Weights of a small transformer language model.
Size: 24 layers, width 256, MLP 1024 tanh GELU, vocabulary 3675, 20M parameters.
Architecture: biases, tied embeddings.
Training: 433M tokens, 3303 steps.
MLP neurons of a small language model. Each row is named by its layer, matrix (down: output weights) and neuron, and shows model dimensions 32-223. Each number is 500 + 50 x the weight over its row's rms, rounded and kept within 0 to 999. Numbers have three digits each.
Before each neuron's rows, "fires before" lists the tokens most often just after its 100 highest values on Wikipedia text that the model never trained on. A number after a token or word is its count.

fires before: "," 21, "2" 21, "1" 16, "3" 6, "6" 5, "9" 4
L9.down931:505392452493447528505568474488493579546435457467503395452536509546399607518483414473517534459496466524447492479502438533458504566413510467552497502535495498571474531577499511444548605442409480459427491597494503428547478399497561621607489558520495450472440509535486487502489558486487524462502460517502517458506508508529545490528499559426546519478507494530461602419568550516516501437553556453563454377528461473440527502524477487513455482458402519463529475435430489473556537457609619470518564486511505409541633584554499404416522505469510463544603507496513441535478435493526448471

fires before: "1" 22, "0" 18, "–" 13, "2" 13, "7" 7, "3" 7
L18.down491:490506508563495456446489524482454502500518578490449491514501500437430548530551509516456501526489598499483481421548441452389510494477489439521562478550571468532504458450483555599549534486500432387460624448515543538497412447485388689570477448512555451573573591449564476456522405608491612499407412506456500511489534575510480598508431517470495483534516539527516582491546476523538459557492515472473504468551458503478445429484525422525446527493475443498587502458489425464470580533576500514465486559422501415501513473613590483513474549549421476544504528476626521435480528412515481423

fires before: " " 30, "|" 10, " G" 5, " |" 5, "A" 5
L9.down733:537545423501438388470490535524595474466476504545565412487459476502484500552491519495546476502493530491505424494494541490503510459448563578406480480460547495453528505495534530589550485505340498534565419520508453482469619448510444502527530466610511419566525447534532504502468473408575528436544453481544494490518520435487453484545505513481470551539348527474471537461486480530520466544476530494479532424468491602554518455470606512397519496430423456516551542526459616509592428457444470514394527569491534455534569447499511484430547473413523615494519599607447419511580502515561559547

fires before: "," 24, "." 20, " |" 10, ".\n\n" 7, "\n\n" 7
L16.down487:468483498503389480469481474464465510531470520429491506489476493497517475508486499492558532433378502410454531604542529467536593442576543464532539507512556467533487519479483425521564480487546508582483436532506463419556394522511486568536592580483540486409420463472552459573440534491480495554419466489457416548568510527534544508519536616510552479473522501493555427473435594519617465549629495576533423505549456461476461468528548461528598549430569489410485524443476552497531451546487476434489395566427508478440489519546571500475487477502455545479468466502383455550497494512495469580

fires before: " " 27, " |" 20, "z" 13, "0" 8, "9" 7, "2" 4
L16.down304:544483426450491459476492491553536547474473528544547398470543414536514605523456390527487491538492583500590432488556488484471515587496541535410571469479475508452452543460517512522485389579548558504489463538575502413531456569582436476509454488493499545495472528504476444453534487513527478491476496474500503611518464343523508504544454553595368452494511433551556447492473535513536366420581587461443492392514466492484552601528440459553531507476559531488484518551552537522515508547557502553465561521470527496491616596495502477479512534354442549388452427591454440574555432545474482493

fires before: "2" 21, "1" 18, "9" 10, "3" 9, "5" 7, "4" 7
L21.down829:530515481515506486463615496495406495451456565588404444509570495457487545524512485568455490462520482512460557549444469476431431539483527524554481568494504533502490513479523469503499582482495507438584479462493526508486545544431459805455497504587445500542546528517462495422573478519449634402442519509480446543538442558465535580526490546423600489465447490584426490432427522474562411503540563469437516505489527543544537476472583462527458445497517477493483424503489470474431494509442486458615485415430532466467535496506432545563448450548492573541533536492628540476537562493443487490

fires before: "." 20, "," 16, " and" 8, ".\n\n" 6, "0" 5
L18.down397:516543463613450542510502412471597510508456439403495418541552513419483402448514554469480535438526522490513530525408538459527556483529473519587417529364533503581611451538486476607530435555522530519556437583485555515485451545623515586500417452538438519477521532505512575532528600409523504493467524465507527463497531450534487449496455500446493500593454552445497455565446514476498524553504558581503466555531464444550494507378538536523562393445535538454583519469473549517528508491428551494525489548481430466448474550522563470475514433475580516536396420603554500525486472496476540560

fires before: " " 58, "ision" 4
L9.down232:496520473528646398419523517515539454403427575508489533503512438513532465615500541559432510505478541453391481474553490491501518497529517466626558438501527523503439565470515506535491589582464520428542507451410383546492532504478456417539457500443557490567443465466593480479545466518509552582485606492519597459490538481393514476488418576526543526536514497493443439499426504470429437495550472448466479554516593585447532556574474470466488519474510426433593492432548477529559481429448518549479567579465529518500466399508538489462552457565457547598564453517502466535533442550495589491

fires before: "7" 18, "8" 15, "9" 13, "6" 7, ":" 5
L19.down903:526545598460539643456460553495582431488507547532474490480431492540452527542531371417601531459504542506554530505460552509437463469455516558552421518489418444566503503406448491475500520531378484429601469524476434493502431437544451466469441461494465430480489551561416592526559584510542514372503455610423451498437458564524506583474473405536500475500512499379551510496543526518583473460434506516535592472457466571469519571513425588502499550484468544416488595491448423574462490492607498466507458461439534503601446521519530499530551507491524522481493507464548485438530485551492567436

fires before: "1" 18, "0" 15, "2" 13, " |" 7, "9" 7
L13.down403:502499532456518460519531526477494529546513524466534736456503470495511451623497493447422456573426538493464455471425481544460504512444473575442468499615525577473354510558515598445501412442511480513418512511504585524494508524541556699481477545573392470519548536576477500465516504559407459548480548543433442506579511541467507479446505511444534453565480453553496498453506564462502453542554519568480476462498506467495487446582407488532489539529520513484458544451487479559525446506501466476560477468487534472615453438402522505530456402574560544452570546432562418504489517535502471521

fires before: " " 22, " of" 11, "ning" 7, "ist" 6, "s" 5, ")" 5
L11.down42:580502504482403475563601505473481527520482475482441492480507559507462463424405438438490498512551509486518546530495445568512538522494530467582473455525508461462539517533421503633537446452557519512622510508409469477453529517511541504558434536547464500483415483472544488534537553543465626561474569505520477507418488528536566490457505574474520379481553516513481503503533477513520567438586424575516549549607509493563450432459477473481441476457538474521442494491574462606542527520380522413428480457516504507519515471536498445501594499552523576491486508502508424496484538468469558457

fires before: " |" 44, " was" 9, "." 9, "4" 4
L19.down685:535469514514463522389541377493449487498423507545466474514461579517418482535383458389534544517536537488407475431514432499461481589508457489466498553509526526530519536543472464501487477567503520561583477600497458551553438427570478533513509633522546504539503477465531465483487505449439546502513491429466468556494590505626574599537431518577527433570457530496469542509522596591584425566540453499582442565449523554484421489465559521526499471508442494467487489561439495519559479575525370577489590575525508404502431429514429526572538500481450491540448465539464562435494494501355471478

fires before: " |" 59, "2" 6, ";" 6, "1" 5, "0" 5
L16.down1023:444429549518563405490515548410386449474470500527491576487493415566472537492632465482479498518447477511497588493470414488607407521452504590463511510532538518468483490453526509485485589405608561564456486511584621443487547497488469653429472532499534517569539444535514515480551551519460489509507538447522508514533491502474501398579469451374563510430523487472494471427457539562466553519510457551510483404481456548535502522474511570467510555431509411438453514424573524512420469412452532376515478447559543487560479458547457504515488481488487501492576539499529449455481601489593451501

fires before: " " 35, " June" 6, " March" 5, "4" 5, "5" 5
L21.down892:491576468447519507484549474458510420529507513449643623477584516594529478452460451459500538441500539477538516520480435474466325448521512558488451522483483549518608479487509490566431485513505510609473485516548496456442501515464599523407467438535478553503481535346564467467432499491519575516551540515533573464529496423459471471503455498475499513523425564511480570528440436510467640542433529479492516513599579436514484473532442459462411527547553478581608470525492522491596510486514481543496508485451377478528404566414431496513453530406499442520516540605630478513473543420481496517

fires before: " |" 33, "." 16, "," 9, " |\n" 5, " (" 4, " " 4
L18.down816:542470490463559479462493475374521472442481452476327456451419479539506516409499506495438500600352450463577554482578503472567450547454549449502488514398551494531562520491486471582541486419504606564487451487537524490444555530561486562523577461504531548478466454473535524520528481462450568494474463494582536548473538463449533531482456498436577477531529435475499445503483582495492532550473517470438476576540480531476484497547555518569489481511498488434461443547565508534439446463455460490466505509513438505514518430579479513525523437515527615598548435418420646487496564481494450513

fires before: "9" 23, "7" 12, "0" 8, "8" 8, "6" 7, "1" 6
L18.down537:533532533520432435506455454507482537571470581513465558514512478485522471515537487532476510524556498447468545496464588481502558442436500517475553556448374454582518474526493618491506507454455434585563507513501490470476482462483453512543512438404478466509458483504508446506551528529509433454519545455509418455561441509408404581486474492503456516503608501493524464567535566537566512519498519461498560554463487471396549451438460531530448552460544478405507484419512401586541561556571522500449575421582497487547475494529488436441512451425488432497403471524485519494552527552490440563

fires before: "," 20, "." 13, "\n\n" 7, " and" 6, "\n" 6, " |" 5
L18.down614:412377473463519547501474524472403526468466606529497490427566478424517455558527486403478573482484513464454458495533565513514519411529429485437528491510546392515475555508530522532456534447528564587512500500539514437601465548541421483524561503528548506500465531500440475524553558486452570458447481439477546508442564510479487552507441540558518434512471552453470496535462557514491529493540536437460478505574470471547580426471545518544535570508505515461514511566425543447499523503431481508553536399482562472409422517478533587483521496515450541509644414501515498477516554377473603635

fires before: " |" 37, ")" 7, ":" 6, " " 6, ".)" 5
L21.down31:462498519515473546476543507458548530459442502541458667457486565459433474482515520530496433490577534524532526503470456593532413513520472521447461485435414438559551560590507500343449507517484535488569446523454505520372572541473538473481451462509505466538499512639479515581477516462440543456482489491375571447451422463434392489436583483628465557510526594515474454564561451451464500434434486511527612524581460436491481501448525595469481507483424460533472528564444457567457631455563517523470522481470426497540474597589490484477517558537531493513440493513549500440545496585444517505

fires before: " " 34, " |" 16, "0" 5, "1" 4, "7" 4
L13.down387:522550547546615563483552542516508464412497480472543652402520526514512473555537541527421455530425511513520491548520486535362468507424433543490493531499514534408503465494570571474552549457488515507572498494475485475495465578508479628405407525466462499561446576513500424537453509441421544475487483573410594520417452539453490568482473523427574454511531466490480415559551479468485399511504534546566534418549442510354508442462543451630487460503548507455466485545453503469506470418435504492525489430424431510497488457539541616517531466581479460551542490463470519518544554468576484525

fires before: " " 59, " |" 12, ")" 6
L13.down598:491507446505480558461471481504587425519589518541438504456462501539490520479493460504542607525458463457544492510508593559499436479523542528452510418560439442494520487557366518505476478580490533478519497478482547586467495421438480585424472422452460453529450514540487537536457447522539491409524461500453531627482408548510487556452473516444512557517492488553578524552505395500510444459508454518652432488522601489413502478489431519481513498514392484529373516423478422567545543481497478557490516472513444501569467494498551503552475410458424537475407421488577517489485494473438585452

fires before: " " 23, "," 21, "8" 5, "6" 5, "9" 4
L19.down102:373522447541523616379454536452621450459511568498506527541558479455526450450547473410496516587518504483542545569558414539562508534581516539424453447432492544516523499511544482435556481514573500519490520496496594469479482522507571521540591582521634511522480484467496461482506495457466464487446508541461594482506421533497488482537414528456524429428475512477488503432575445532438532576424531508382438490493491544604459449535491532575462472643435499580512477499431523421519569453518528448509532525493524465484540433567524589452503521469506497414555512456522450511501513529466437526

fires before: " " 61, " (" 11, " K" 4
L19.down354:464472517590520586414452515511447463417425505528525720589548450518549518489577541447515447414551453490517473496512502532518284592449489428462464457525470494528537472514486519499487556547429563519571469468475508499524501544546454359596524459522536563543559505404583483494535398543575401477497477528540558534522474439474614520462489496448492507566510513475444460484530452467492455557501524520598525598498525548478541519568452529425479453484491504548467457596514555516486546518450494587476523489449521494428513465510499505575519527435470523546490513528562447486457510490491415487

fires before: "," 21, "." 18, " |" 13, "\n" 11, "\n\n" 5, " from" 5
L13.down504:429483461540503480563456499511443537554451579549576477452572507454534501544501447569561496520479512455461485479449505521545458509544506517467468497540503476540488496585487447555464546527509478471522553460471427583537424516448400541491505444450477582534481528467535506410386401502389509552388464397416566506582487527566527567494531501522440508467597510534376483542437562509422523539575494485499404506641491513534533452531562428496536573490471480523454492414540459508525499531519500524543503542432588468511433529496497485454584592548490373536514544483616535436562637517494425582

fires before: "," 29, "." 19, "\n" 10, ".\n\n" 8, ";" 4, " and" 4
L13.down844:549528501469438474602448425473468479501447560507513455509554524537538462537537544455516545441484488501515393523496589515509487468442492463543536542509528469541473434600625424566425526524431517554479494537509474459501418539564436525454488547470507569391428503507495494525494522447516452541438487570462524562548505434531453497578550491636470468468597505584425500458462498540531540435438534497587513467534396479564623423507576488453593535509505459436446441553460433488448523565477474542512420454370456476408460589531493469415489518479536484484461560513456506491566527556578594535

fires before: "ed" 23, "0" 11, "1" 11, "4" 9, "7" 8
L21.down239:562481454545518427488508532448494510500487522566519459345537500508526469552424545501494517497519407469551526438527486589462381460494499527561514524515504541453498508439496537479524491543529546473532529553556560570452493415480468912517471513464534492527498493463531500477540435487404509505421445464415483496521539484486454449554460545468510470523500501399459520431488478494480509560453513507456448482495496533458479479541549559522498518546562533509366472547480535428491484436494457442538555479475487432532511454477540480522517408569429426420503474463641504523521518530505530532

fires before: ":" 29, " " 20, " of" 4, "red" 4
L10.down116:558524478511436460434507550493524492519439445364366545470543555539495437506567499525472420516538520386478482527504468525620556516460503539496601543493458531412521514573469507419509454555478536545553515543456512543547534490495460592411521510464582504434400505492487461517571513500513539459462491401441504577451463419399522512472515535468512492478517520448504496494594522510485521590529481601496611447609461521622525458548507530460530575495563425458590485536437424416544543612567480474502406515446550533553481511421509403451464467464519474467555514429474462523519565585492481489

fires before: "," 37, ":" 13, " " 4
L11.down798:476435524538496410466411447499535518404451493511463520453469518475573500528487564459535518507536498471508490454559457369580445493505542419565448473375473517546550470468402494470531474576544559569553519548515511446474514555427511583620478548548526430540520447492491442469463537494456544524549596462429530508442540506474480417462441526491559493491533502467494451485564587469437472560487576519477542492552523470465527479464500576545527533566470456346367559475493546517524572410491508504544528515421496510477490471591522457561495531550468551460576530539454445600480515577504532412

fires before: " " 48, "s" 5
L19.down439:536524558570488436551511578466600533482455509534493586546430609514493484461462562483560571526442559494556579571557462461462515501499552486553491505539460423433507390559451622455506442499421538493566550500527552465457535523457535550531465463546578530438456494634490477466495487443504454478500448479423530499453464511431487488603519595521479418504550559423476502595518522448459510495498596556516521494497519482539460444522568502426489509555525524496445538490574536534516467504456460407410413492443486541550492569394517509512510437554617440575513546409514457510500461520473441451